From a checkpoint of a small transformer trained on Wikipedia.
Size: 11 layers, width 512, 4 heads of 128, MLP 2048 GELU, vocabulary 9700, 39.9M parameters.
Architecture: LayerNorm before each block, biases, tied embeddings, normalized queries and keys.
MLP neurons of a small language model. Each row is named by its layer, matrix (up: input weights; down: output weights) and neuron, and shows model dimensions 16-143. Each number is 128 + 32 x the weight over its row's rms, rounded and kept within 0 to 255.
After each neuron's rows, "fires on" lists the tokens most often at its 100 highest values on Wikipedia text that the model never trained on. A number after a token or word is its count.

L4.up332 [177 147  78 118 177 134 147  92 179 132 152 143 133 101 129 146  83 114 162 154 134 153 102  96  87 109 122 138  76  95 110 109 180  92 115 135 110 255 172 106 146 139 200 129 153 110 143 131 133 114 149 118  88 150 165 185 107 103 140 147 139 145 128 167 147 140 124 145 137 170 113 158 108 149 165 164 203 144  62 150 147 100 114 148 137  83 149  86 165 106 152 133 133 121  79  77 147 138  91 123 133 172 165 168 167 159 192 120  95  44 183 164  93  97 190 119 123  99 116 161  90 174 100 111  93 149 155 148]
L4.down332 [ 92  99 157  96 140  83  86 182 141 181 154 106 169 100 149 156 170  51 155 140 169 115 130 148 161 138 111  99 109 151  81 137 150 111 120 153  80 160 175 122 124 132  78 166 134 131 175  94 113 204 139 143 121 122 141 104 105 161 101 156 163 164  97 135 131 119 133 106 132 131  78 131 134 111 132 102 102 183 203 123 110 150 105 142  82 150 152 121 120 102 137 135 160 147 138 166 146 140 125 102  98 147 173 154 185 195 103 140 113  95 133 155 114 155  96  71 125  74 119 153 129 113  53  81 120 134 181 119]
fires on: "and " 42, "or " 15, ", " 9, "0" 5

L6.up941 [149 107  80 137 102  89 106 126 176 131 186 160  92 142 151  79  89 104 162 132  81  84 192 142  92 108 128 156  53 106 115 142 133 157 126 149 175 221  98 147 102 143  96 114 143  85  75  99 124 109  87 146  98  72 159 161 176 158 112  95 159 138 142 143 160 118 131  69 175 153 196 150 152  91 127 127 130 126 100 128 147 101 126 114 118 140 121 143  87 109  66 146 168 169 144  49 121 128 131 144 160 121 144 122 175 182 160 182 133 117  95 123 133 141 133 134 124 198 143  99 126  96 105  81 140 176  70 163]
L6.down941 [178 149  90 134 119  98 144  88  97 118  95 178 107 122 144 137 139 178 155  93 166 156 121 144 110 104  55  52 110 118 104 144 156 156 145 138 118 156 124  76 131  85 120 181 150 139 140 130 111  87 158 213 109  90 107  82 115 101  69 139 115 120 194 119 120 133 136 116  98 157 143 108 133  62 130 117 139 175  89 152 189 126 175 108 131 116 103 180 136  93  75 128 121  80 116 110 167  69  85 184  93 123 162 193 168 143  84 174 124  80  89  96 105 103 139 147 127 139  89  98 114 115 103 137 146 132 106 119]
fires on: "R" 69, "–" 5, "r" 5

L4.up1827 [ 91 155  86 134 116  65  82 195 110  95 118 121  78 158 177  82 141  86 167 129 162 140 119 119 111 135  96 122 103 131 157 104 133 121 112  78 130 125 149 171 119 138 107 150 136 124 140 170 100 100 162 132 158 112 120 151 144 159 102 113 102 134  90  95 100  94 160  92 107 195 154  94 208 130  50 193  94 189 130 118 131 186 121  93 142 117 154 126 124 103  73 103 178 141  93  52 128 145 176 102 136 167 155 166 124  91 133 180  86 191 199 141 197 119 104 131  98 179 161  50 100 146 173 174 113 144  91 174]
L4.down1827 [107  95 127  84 163 127 147 147 181 122 130 141 122 100 145 150 173 118 126 126 175 117 120  94 137 111 135 160 140 140 153 129  88 196 108 229 184  90 141  83 166 200 163  94 118  98 128 161 116 166  88 129 136  99 139 109 114 113 114  84 138  79  77 104 131 119 163 173 150 148 125 118  96 130 163 158 105 172  39 155 101 100 169 102 115 101  61 142  50 194 116 131  80 151  89 105  68 114 106 168 154 141 134 152  98 124 154 149 122  67  36 152 122  58 131 128 102 111  61 110 142  96 152 181 116 153 138  83]
fires on: "to " 28, "–" 11, ") " 11, "sp" 7, "by " 5

L4.up1679 [146 141 151 115 132 120 154 139 160 125  99 144 133 152 186  88 138 146 182 121 102 177 127 143 146 169 136 165 109 179 113 103 162  74 119 138 143 120 107 137 123 154 119 139  56  63 112 165 115 116 109 176  82 110  92 150 146  76 152 111 180 144  75 186 185 128  88 154 185 109 169 100 123 127 127 139 113 118 117 137 112  86 132  93 117  32 191 180 151 146 161  28 139 150 113  70 110 141  87  53 133 167 131 150 111 146 149 140 137 119 170 145 123 138 157 168 109 146 143 202  80 185 142  85 102 127 158 125]
L4.down1679 [149  92  71  86 124 147  72 143 127 111 162  98 127  99  81 148 125 127 184 112 138 134 116 109  93 111 219 150 118  97  94 135  96 143 144 127 122 111 136 148 108 100 135 111  92 102  83  94 104 153  88 127 195 133 158 107 114 100 151 144 129 124 159 118 104 136 115 127  98 136 135  99  86 134 144 141 193 136  64 138 136 101  88 101  97 131 101 174 158  74 144 115 171 142 118 137 105 152  73 153 148 112 135 146 126 154 170 150 117  82 130 144 179 106 109  49 115 149  84  92  95 191 105 119 156 111 109 116]
fires on: "and " 79, "or " 8, "& " 5, "s " 4

L4.up1973 [ 78  90 131  94 139 148 136 106 100 189 137 159 105  93 193  73 154 115 142  79 142 149 132 118  98 127 125 107 135 121  84 175 169 100 154 113 148 149 231 111 141 119 132 200  83 140 163 104  90 133 182 117 154 132 114 127 123 181 122  96 116 127 194 127 122 100 143 158 137  89 105 137 104  71  95 107 110  76 107 145  64 153  85 101 151 185 171  91 155  87  87 131 158 156 105 102  90 166 119  83  77 180 162  47 119  76  94 106 134 144 127 103 192 139 119 170  54 139 136 160  39  80 146 148 110  81 142 147]
L4.down1973 [138 100 185 106  96 103 128 168 112 102  77 174 135 127  80 110 129 178 148  82  85 118 114  95 108 107 101 188 179 133 172 121  87 143 125 148  89 178 144 102 100 172 179 118 137 116  51 124 121  80 199 153 125 104 159 118 120 142 169 163  98 120 149 165 131 111 122 123  73  58 121 116 128 127 141  71 138 117 131 153 174 138  84 147 121 154  80 116  90  58 147 146 158 175  83 110 116 186 128 104 161 104  77 172 120 142 184 172  75 121 147 122 155  72 127 164 167 166 132  84 185 129 107 137 135 117  92 124]
fires on: "was " 23, "; " 11, "(" 6, ": " 6, "is " 6, "- " 4

L4.up1005 [122 149 144 145 119 127 119 147 125 148 142  79 171 175 110 105 150 125 122 129 114  92  92  65 113  91 140 149  85 101 109  86 192  70 115 156 142 133  88 112  67 131 218 157 117 150 198  90 141  88  97 131 164 117 193 161 194 156 135 145 108 173 149 179 118 126  87 141 146  76 195 123 124  92 190 134 129  84 190 168 146 106  97 168  84 153 165 105 176  37 154 116 154 165 183 112 102 140 100 140  94  85 160  94 137 122 122  82 133 155 139 125 126  93 100 108 104 104 150  91 151 113 138 131 142 109 135  74]
L4.down1005 [141 150  72 116 127  69 142  78 174 118 148 172 103 110 150 126  85 147 106  81 137 156 136  98 133 134  48 112 157  96 161  95 161 114 155 186 121  97 196 132 151 166  86 170  80 112 146 116 163 126 155  84 101 187  86 185 140 166 141 122  83 122 150 146 116 162 148 136 141  63  69 107 120  91 137 170 109 178 155 104 176  96  76 101 129 129 116  91 118 179 179 148 172 161  75 133 224 118 175 118 108  95  78 163 143 147 119 123 166 154 125 160 140 161 140 121  62 137 118 179 158 164 107  81 155 106 100 155]
fires on: "(" 24, "of " 16, "other " 6, "many " 5, "several " 4

L6.up1693 [ 93 144 121 104 138 127  98 146 115 136 139 214 127 141 125  50  97  58  82 116 104 129 128  84 109 130 144 103 105  86 126 102 176 148 116 110 131 143 116 123  95 170  82 131 119 127 109 109 141 110 155 143 111 117 138 148 165 139  86 129 177 127 106  82  94 113 146 148 112 107 169 122 124 166 152 131 114 124 154  99 149 127 167 122 167 112 191  73 141 185 126 149  77 102 116 169 107 123 149  73  79 191 114 128 163 172 154  89 156  87 139 127 117  77 190 144 113 141  76 123  94 155 117 175 141 165 143 148]
L6.down1693 [131 121 138 130 162 104 180 109  84 128  64 182 126  82 133  71 123 112  85 172 109  99  68 126  91 107  77 126 123 166 135 124 112 132 116 138  83 157 170 157 146 145 125  98  84 172 156 173 138 122  91 174 142 139  98 113 112 110 184 137 150  80  98 115 131 115 100 125 131 142 121  58 153 151 203 105 135 143  71 140 143 141 133 109  81 148 113 196  96 167 111 163 167 111 120 123 129  76  85  76 134  87 171 121 137  96  79 128 174 157  94 121 114 175  84 111 138 146 151  94 109 159 118 131 116 150 184 154]
fires on: "W" 40, "w" 23, "b" 12, "c" 6

L4.up444 [175 150  93  47 141  52 121  66 157 145 116 156 107 137 130 179 199 119 129 165  37 124 146 137 143 191 142 111 105  98  96 178 112 145 126 143 132 123 154 176 119 186 136 137 120 192 106 139  95  90  79  99 136  78  98 140 160 154  55  89 164 124 210 103  83  96 120  54  88 102 199 152 135  72 150 110  91  99 139 123 137 187 160 135 132 145 125 116  78  74  92 124 122 129 182 125 112 131  91  73 170 126 168 141 133 142 122 116 134 169 164 142 150 188 123 101 142 161 166 105 125  87 162 151 137 129 139 100]
L4.down444 [157 120 181 154 105 140 161 164 102 121 160  89 135  98 184 128 150 146 143 118 201 100 100  64 135 160 119 177 104 161 149 144 148 122 125 107 117 142  46  87 104 100  69 131 114 123 130 116 120 174 141 198 118 151 126 118 158 114 173 121 123 158  65 114 116 200  52  82 123 129  64 156 144 108  92 126 136 129 147 148 127 121 114  98 122 140 123 103 170 168 148 122 162  93  76  95 130 136 109 117  94 110 119  80 168 143 116 137  91 135 116 116 111 100 169 103  68 115 125 105 121 165 129 163 180 120 143 162]
fires on: "the " 25, "–" 13, "of " 8, "to " 7, ", " 7

L4.up171 [140 180 169  94  69 151  88 171 130 127 134  98 157 182 143 103 122 152 113 129 110 184 132  80 185 137  98 106 169 122 157 119 212 118 100 121 176  82  95 122 104 178 106 107  85  90 133 131 114 114 102 125 145 113 168 149  89 139 141 141 155 111 123 163  88 170 139 161 108 110 114  43 143 132 175 112 159  70 119 131 153 118 126 140 173 136 150  86 115 173 109 134 148 107 116  45 187 122 155 118  88  99 104 105 128 173 128 118 135 186 143 131 125 120 114 103  70 131 180  97  96 154 146 125  97 157 135 122]
L4.down171 [ 80 137 109 138  94  79 159  40 113 109 167 175  82 140 110  96  95 183  89 167 130 115 147 139 140 146 133 124 100  74 112 114 127 152  63  75 171 157 151  86 121  99 129 126 116  98 114 196 136 108 140 108 104 138 129  39 117  57 130 152 143 181 127 147  78 155 122 149 170 158 121 139 173 112 117 182 137 137 107 148 109 145 175 152 128 114  92  81  96 105  71 132 158  97 110  69 119 103 146  87 125 109 127 159 117  66  91 114 169 126 146  78 120 113 100 134 121 179 163 130 144 129 114  93 158  58 108 151]
fires on: "of " 28, "le" 16, "(" 4, "d" 4

L4.up1365 [116 179 107 146 114 124 134  79 111 136 163  74  63 174 148  95 168 159 155 125 132 110 119  63 188 148  84 117  80 125 120 140 101 165  82 119  84 121 116 126 160 124 157 148 127 154 165 226  98 166 129 163  89 113 153 220 147 149 110 153 128  62 158 160 140 164 121 112 131  92 134  99  62 158 107  83 104 176  96 143 142 131 105 166 124 126 119 134 109 158 114 108 136 182 150 100  91 169 112 145 134 128 118 120 117  64  67 106 163 124  99 126 132  47 127 147 157 150 107 151 115 176 111  89 155 134 156 153]
L4.down1365 [ 91 175  92 122 155  50  99 170 128 106 146 110 148  92 142 104 110 135 114 110 166 179  85 125  64 115 134 109 163 142 121 155 105 112  84 148 126 162 171 146 125  96  89  71 137 102 123 115 140  45  97 123 165 190 103  57  78 100 139 103 138 192 105 141 147 153 118 139 127 142 167 132 101  97 112 135 120  97 170  78 107 159 118  98 139 137 159 137 142 158 113 134 123  98  91 112 151  34 117 117 116 149 142 186 110 131 146 140 135 132 143 131 130 127  96 135 134 118 134 168 122 138  82 122  83 115 128 116]
fires on: "| " 28, "l" 15, " " 14, "Ar" 5, "and " 4

L6.up1124 [115 165 176 112 129 165 123 158  83 152 163  86  96 142 115 124 137 121  99  88 109 138  84 177  64  59 108 169 117  91 100  99  92 153 105 176 189 166 175 148 135  93 135 180 113 116 154 105 102 130 163 183 131  78 130 163 119  95 177 103 161 174 153 153 140 111 187  91 172 136 123 173 105  86  85 166 101 114 138  88  93 147 129  95 115 115 189  82 104 157  89 119 129 138 152 127 118 115 125  85 167 179 101 108 124  99 158 120 151 135 137 148 157 157 166 127 100  72 127  83  52 141 185 115 103 182 117  86]
L6.down1124 [ 95 170  98 137 152  67 117  95  97  61  99 143 178 132 162 132 117  84 131 117 121 145  98 199 110 160  89 106 163 128 134 155 193 134 156 158 121 138 120 115 157 130 137  79 102  96  90  83 178  63  23 129 133 157 128  87  97 148 129 151 135 158 122 154 152 135 111 131 105  85 112 130 122 116 118 119 135 101 108 148 114 112 120 183 163 135  86 119 100 137 176  99 109  95 121 110 127  79 153  77 154 108  89 117 125 134 177 152 121 166  93  78  95  88 120  96  98 109 116 143 117 108 135 142 101 140 135 170]
fires on: "| " 48, "; " 17, ": " 9, "é" 5

L4.up1440 [ 79 112  97 150 139 145 171 138 144  72 156 160 176 139 157 136 135 122 190 119 113 110 139 162 127 151 114 198 210 122 120 137 132 179 172 158 171 105 121 130 103  59 156 161 116 192  79 121 121 114 117 118  91 129 118 175 103 137 111 194 115 138 150 108 165 116 120 117 134 151 142 109  90 118  86 140  67  85  86  83 131 183 140 134 157 130 199 105 124 116 151  91 148 192 113 136  90 171 183 181 119 119 132  62  91 152 150 166 144 167  81  98 128 149 117 132 159 147 134 179  79 192 181  90 180  61  74 126]
L4.down1440 [ 69 127 142 200 132 127 109 132 133 121  79 197 132 111 100 141 122 106 125 130 179 129 155 109 172 111  89  79  93  54 208 107 109  95 145 189 147 177 110 123 137 145 162 161 146 147 167  80 115 158 153 154  92 100 122 108 135 129 130  87 115  91 138 135 148 155 112  95 184 167 140 127 148  47 179  89 131 135 190 131 166 121  73 101  72 104 121 184 126 142 146 146 144 153  62 134 113  62 126 133 152  87 123 170 147 102 126 120 164 129 126  93 130 155 148 148 121 161  87  82 118 117 121  86 184 161 154  67]
fires on: "ens" 21, "ek" 9, "lin" 8, "also " 8, "Don" 5, "that " 4